From a checkpoint of a small transformer trained on Wikipedia: width 320.
MLP neurons of a small language model. Each row is named by its layer, matrix (down: output weights) and neuron, and shows model dimensions 0-159. Each number is 128 + 24 x the weight over its row's rms, rounded and kept within 0 to 255. Numbers have three digits each.
A block is one neuron, or neurons of one layer that tend to fire together. After each block is what it responds to, as a language model described it from the Wikipedia text at the highest values.

L5.down605:152139141106166090126113107124156113080156098111124121128144118132101168102141147110168086101147127139102130138160165128145150117125122074140112150139108094142127106129142105146085124134110148147171144084148108109139147153135120177129143143110085126134170133135125116131114157144173144130152142120120113165094131137196162149139117136116125095147147111087138114115138178178097137133118127156156143124127135131138099132123125081135105048110093109117117151096147162170126149132155162
Responds to: Main-verb or clause-break slot

L5.down859:062150125150097107146115154092148099153144135109148116104161129141140112111114121140124115109151129101131135132143091140129181127145100140081140135123132109127122103122180127108164130111101177121146139155125149063124115158119123115132108107168186112121118114132137125104114158132160129151133149123139177129095144143086176117147142106112106151173116091122119131110108106129112115129157058090137109137083151143112109201156153132132106109095080153117143147105099138132086117148108171
Responds to: Word-start fragments

L12.down62:117113153124133112127141173114134129123098206122111177144141142126130110105148119171156137108136133135109133104140163158168127101127109169103090154140121129073083122136144117130153110104124112126122127133139067113152139126139151135127128153185077131160106138163113168154125105143104223113146135150107166139187137152151128161103145109087176123126134166156167140105079113141106115149129091150127135131135090104090134128109151132111136097116127129146101137190127146150131153083110090
L12.down99:119071142110107122109131095124126130143125163113126159127131148100128121196127084135125071139113122139120132114129155096144117052138120102086086137142128136120122112107145136142128153122101116113137140123129087152090138155124153135104119187129057111168114134139127138161112137163129174142118155160103122099149163159163130137128100146123128134148136120138137114096091153145109157114138085110105095122130144152107182152101150137133109123131094134179116091164122155094117118129152122
L12.down168:129081152178123108132063126101129084138141116155137120110160143165098117170106131135117156150101126162103149119140151084138153089133173069112111119082113146120093124114113125105110108128115119121109108095176115169108130127113152138118122122131110147135132110121150102172127128132168161106118132115117151138160107102104160148097140093149129117140111151156184154164113083118100120112118093094095099086150145097126119179110136122110121128084119109173140141123107124108105110176146133
L12.down595:152103109115093114113100130165164117117153114136120112136115114142097088087127090103115103102144103129133148129155104098116077143115136127110119150124149085076102106120108153100100102134159155115123149117130116124126130132105155139130132092102114111133169116125147142147142167151149168136121122132127137130150099161116141136164131167108155162121085146081156082136138125111111106147069143105130178106112095132108123116134121124107095129091099135139129137161122132137195165135132118
L12.down669:115108130138081117140100130125136120109102168099155112116147130153110109108150097102090162130132119114121168138156127149115113151100127086158097133092123101108056146139114128149114128130101102105107094131156108126142113096142138149061136089108132107177119171155137111224139164142155208139129122161137130121163139123096101115109089148130104150161132125129132087156151099123154136123093171122132088110131141108136135154177129102138134083128092147155137097147094135128146132124149139
L12.down695:094151161122108122099165123149175151141129170125100162120129125143125132170088108139173127118105133143131098139131117175118129072133124120148080119132091087140128107136101128136152122109126096083164158132115116125153156090121133131057142149132119101145119162133107139114145123163073170111112111132120148157132160128143126139149113122103131119112156106086152130124130097130148139140131130146148113118138114122099110068127138117168109124127137135154114143153113145127097092117135157
L12.down799:124080140136112095113061134097152119146130157117124098171159134138124103092167103142114116141139119113114130135108150092108123129134107076106154126120106078105130111095054146105094122113110102093120111129103071162135117177143156129096148123134121111145115119161124130187137155121133178115127114111135139112185124131101165131067113120098128112128131115162159110160125141138152120132106137113127130090138135113113126078090115128140096097104109125134141116137177091137160114174141115
L12.down908:139126159085111134120107059082108105122114128139129115120122149092124148147116081132096105124146112119112103092146108142108153184121059063122091113125144092139146127144085121126129164111134120144124093130185151162130157157110114149064140107109096128111095126128106141104134156150132147129173116116105109173131138133161113115082120111121140136145139130141150129123101127141092102127149164115130096146120117152134170131115106160119121114140095128143114120111078155113105139115114137
Responds to: Mid-word pieces, linking commas

L4.down125:120116113145130160183159120113130132096142094131144132099136127086109140176140143140095106147129138117128120121120099123132124114145135081116067165140077143121108140158140162124141141125120149106114134123119138129098137172138154143131104163124133105130184133126108163126100114124121164098141147127134162087102089104108114100153160101125120134154111095107120098166130127151165129107158158141103126144149114130126148107154190152171155114174139141118099130128185138137117138139156140
L4.down654:133125122126151120161137105150133133105169104125114135113135113121141110127154107146095103105161113157117111178152124145127138119130154113151168130153148129108095183145148116121136146117125155157141147108089137124070132141114093144157135130133137114111094102148108109118139190151140098110118134116097103124147130137203086100150137147111138067119095187132118178164143100095120121173117125132115130152122139125155122091094110109125116148076147141120177134150165103140138108103142158
L4.down682:134144152175095114159155119118104142108135142169132130128124102146121147115157114128094154100153127116116125186132125127152128129109130125095135116124115077110151115126133137131113152087124120110150118145109132140107118134132130125170101136104144127114148111105114118131147144105148112138142144114153118099131139155164177121165183133124103101162119089181133118125135075122140078149132160142154112119120175067136061128176076147150138108111131110136169097159170120098099119129122111
L4.down865:152096106110149178172166113144131109123114115163106113128163098129157114147093092152100141179115186177155123162171121115119129094120135104116118127094144125147129159159139142102090156119080134155113141140125133147105163133124159126158165135090131142065154133100085142136159144142125089140125126155092111113130139105103126138178121140117108124151097131124110135111155147097121121078128143121139087130157133152111113106125112120155132143121118087120152127132123137108105120096137124
L4.down1038:130133119148112140190142136153107128148105102149133114123131152128142150078103093125164118173071152132192125142108141129078125148172115109129092136081124151114142146142140088124160141111153076138130150156154143142111130133133145120096142109074096116135120125107061157108108161107138108121124130144115108096106154151128147142121083133133132088159123116143089132108148173163139134076119132175129136132115117159115115158111141147120119159131107096125151098127111119111098124129135110
L4.down1106:110133128099169160111157142125151106160136145087144121135113149128123108147102109102132130168109100154154142116102132189095128220147168101121103102114100132130139133137104133131122148146109124171151131137119121137123075126121146152110140086134163113125173136164133129153095108123118131103123133138125158149126119128069113147134134101138118116153145111127168097151181120162115127148129119108121150157166100127087117148100138133142104145121150172111149166097114124079115134102139136
L4.down1136:099150115133076145149133122157156150107107092141116108151097123178121107116071150128084145140141122108115124127159092119107116154122111123091120112094127127130139131142119129166161119125117117106158148147144150135130116124122168122131132125115170128111160139129152116133128094084131125156182155176137148118178132128138157104151144092189160098159134122159161121117167160115149145128150146176124089138113127121121110129172133149118132105138118153098165138133149104135121097138105137
L4.down1263:095136112125112113140156117158118160114140098113134083120108121139101149141128144139107176141138076059093135131091085156121168196161119135126077146122108106139112107140110108128170133079153061103150128159146093136130176129118134114143122125118105140136109143111141094095104102164117187172102158114153139110121133115164140124127097116102129135142131090115147106168121131172127079085135105137155086117100142145138147103135119140114184137101112161111134126168111118126129125139179124
Responds to: Clause-opening both and commas

L12.down75:113102099127132103189151111168108160098131138082102101148117141106132119149158169066128102150143148119146091143122134132097111162098118108130105128126114153097110128139144116113189129162108114139090113118129102104148133141121094110087143078124108091114116106158089135129151087141134110116151148158133121120175086113135107106094142125115151124140114181147123080123130173110119085142162129161103110139127131116103167155148092119154147120114139126098125137122155114141117144151145123
L12.down257:120138130113133085128123126176085127113114165120143178137135153139107103134168117140131169134164148085055151144093165133135084082123103142105115123179119155104123098133156105156140138108071144103121100165119138119110163161170139185176119140110120129135116137089114165180112129119139140141123141101147137099151131133146132152098142151128132132139129161159159102123122116192092129165090105116136127131111119116124139161108127157085145123114076141096153156130109113144103137157098093
L12.down290:115111123108105102134107150084107122097089162128125147129126132148152093101125127120149178126200126073161116144138158119137126100115105142136132129128127134124122157134167132131139142088112148170130134138148148115137158144167143123117101153148110128126094149125125170131147104118159167129093134148126111129089116132135164134114145107153149148134107105129148118060107160171128124144130118130111156119093124127117170135110125125073132088153145130142120143133122138146138133120114104
L12.down543:153132131081163091171107109119147105085112128162108137137135152121105111071140102133097147129153141076164098127134133138132065157147093110124115124100107139108064136145163152116113136123134115140120143122095145105164117142143107097135140101139131101107170129140095157161142122118120123163141103127173137168157094123131162081116155110103153144130146149113183060163112118106148094149134143123097163152109098125157114116153137103125131095107135117112102147127108120122113104168123120
L12.down616:102173139112147174145079141122131165119128167099131110139116112119102114108143129117132140086146139090113136153115140177133175161084100152173104089152142109109116149168132154143096123118122130143122161155113200122128111117114119122178094097130116120121122127120124120152144138127148067158154168121136123139125080128132118136092129112088095146119131140122149137121144148156068118158110143150129075147127130132149102135142146164116129047141128125111118117089134149150097134059122153
L12.down1158:163117104118128135130104103144121127149146135132117137130110150100137121075158102111109121129159129115174146121154124082135057123162120141127127137136127096138134136127140106051077139136164088111112117123120112088105149175120159119136157148157133138125153138103101178145112090124153171105126100098153128088148206151137129112166149128099111160132097110150123100132139139089104114138146135129112164119125087174093114103108104143103082129120152133123091088088151111126151103142135131
L12.down1181:138107094091145129131135083170119152083125114116123137106101139072137129128128141151097124109158146115105134150126132130125112196139078113123187140158169142074134125112145140144113157158106145152119150125128177110146148099164108166164130089120081132112073087097141160108143132140136076129118127102148093098144152136108118112131141118109141110107103128127102166104156156147147157135095122129104148129099150145152146157107150145091168111113132117150110119120137093129111138101114145
L12.down1190:125127120124136182119144124098137151149158101119140104101105137130161075167112162113105109137126155108137118075119110093105115160128121157139156132153166102118163132118101129117104106156120167121148158119173119099119116123157091145141117124128130122105159118106114094110125152125125206142122154132084151127112110144130177142111057153148133187113075108139134151077132115144123099159130068107097160153123104098087088118130128106115096142161146104124143125123151090111163132177171133
Responds to: Mid-word fragments

L4.down120:160100141151134075112116140145136122140098124152137134101143130103117132164139150133131093143060154116149123078120108072140151155141125110110155138131131127160141181115099117136135157195129151140141124126143101151143159164115101137113151101107135119121149126128119177106145129127094172131122127109125111135114169134184108140109145152131128126151126117168068143167128134104134182112110124132087178104083086137122154104110168140118135134146149099118106145136167115139145121152154137
L4.down131:117160141141126127124111117132188114121116159146113110081134197131109098125150089140129124096150057107095157155150124134159122064083114115076133101169120141118144123145110125114162144110131138146135179083162153130113132115119115154148145156141136139127135094132126158133121095142129112115120132153127140134102183119074121110177164162119124147138132117140152098130142129156135146153157140160146117154133106136136099094161121158113120100094141107154160153122168138160132097111135166
L4.down372:143121098108126140139159154128155134134103154170103136107123153125140107138093123155096115131118122125131121102122109129126154091119099119112087137155132104140109156145118153120156087156118106129157128121141111108143133086122127123097154127184120159118132098087149138152101116111083202092163156124149123163142167123118102090151117132123145161117132153123114099101134128127124127133126122126114113096153119109164071107140141114118118140103126115117124125094129142151127115128151134
L4.down652:151138150123140091091110144111133150142115150164131139126101107160151091151099110121091138147107095128102159129089170146148168097136127085140110112130111117115133124157127156102146107134088152196136115104140079133135148136123150138108143143153072129114127098143154117150115151113106166109154143140147148142125114123132132098110148097105144137142101108083124155112147134118122116142120111108116093146129107150091125155118128133114145137136136143117198142160103122119078107128190118
L4.down679:108151133151112100144133104164165148126111075150163114120142177135125106111140135123114116143141113128125139154123160107179095146132112127118112136191119105096130137138137135125075119094125144118130212121132165105131124157122100110120117152094143138145123107095105125107135096128151117145131157170168116105089172143150079109129125135144126127120126181117126142138125107117093131156127160155131071127111113124121072074165123096138141141095128128146177141125117177143154150117172146
L4.down766:140113144110137144093164118104139106171140096111156104139126138119157141118142110092112109082097100081142127122144150154145127158166124166122118103126108166169189125111108128139109124119127125167132128155154149140139111138150140141122136123151122132134131134114146092102158085140097177129126115070146142121103124117103118181133120103178142124112184116135151167110112144124068103099115132139118115123139103130120150109138111098140148105114149114097069099115158097134150059103122101
L4.down919:116137150134106082148121132118119143111078161162118099107142119166111072110098139159132126147167135090178108122132162105168131081084144131102154111143138155161118113138097114080077130103114160163124126153143134121099145135138127145106125118147102134140149094133122101136172114145160131158109132098057138104144098113123133114126117136145147149116134117154128153126108118091112104141123141180106156146128096089122104179159142127087121146116086114140135105107132159115134096124101143
L4.down1110:133108167062087131139155091152140117134171087129105099139135098135115125151121117153115116108172107097104121132127129131139145062108143115146135140173156195143073131112135101109105139124106140118160160126111112137095157088131126131166124077138093135110132114082130134093141136142107124164117131128157111105121114116114121079098095115098095121132115183140150135103104111120133118125130118133099109147145117122153139112145161141111158119070090163117193146145167079137122141125115124
Responds to: Split-word start fragments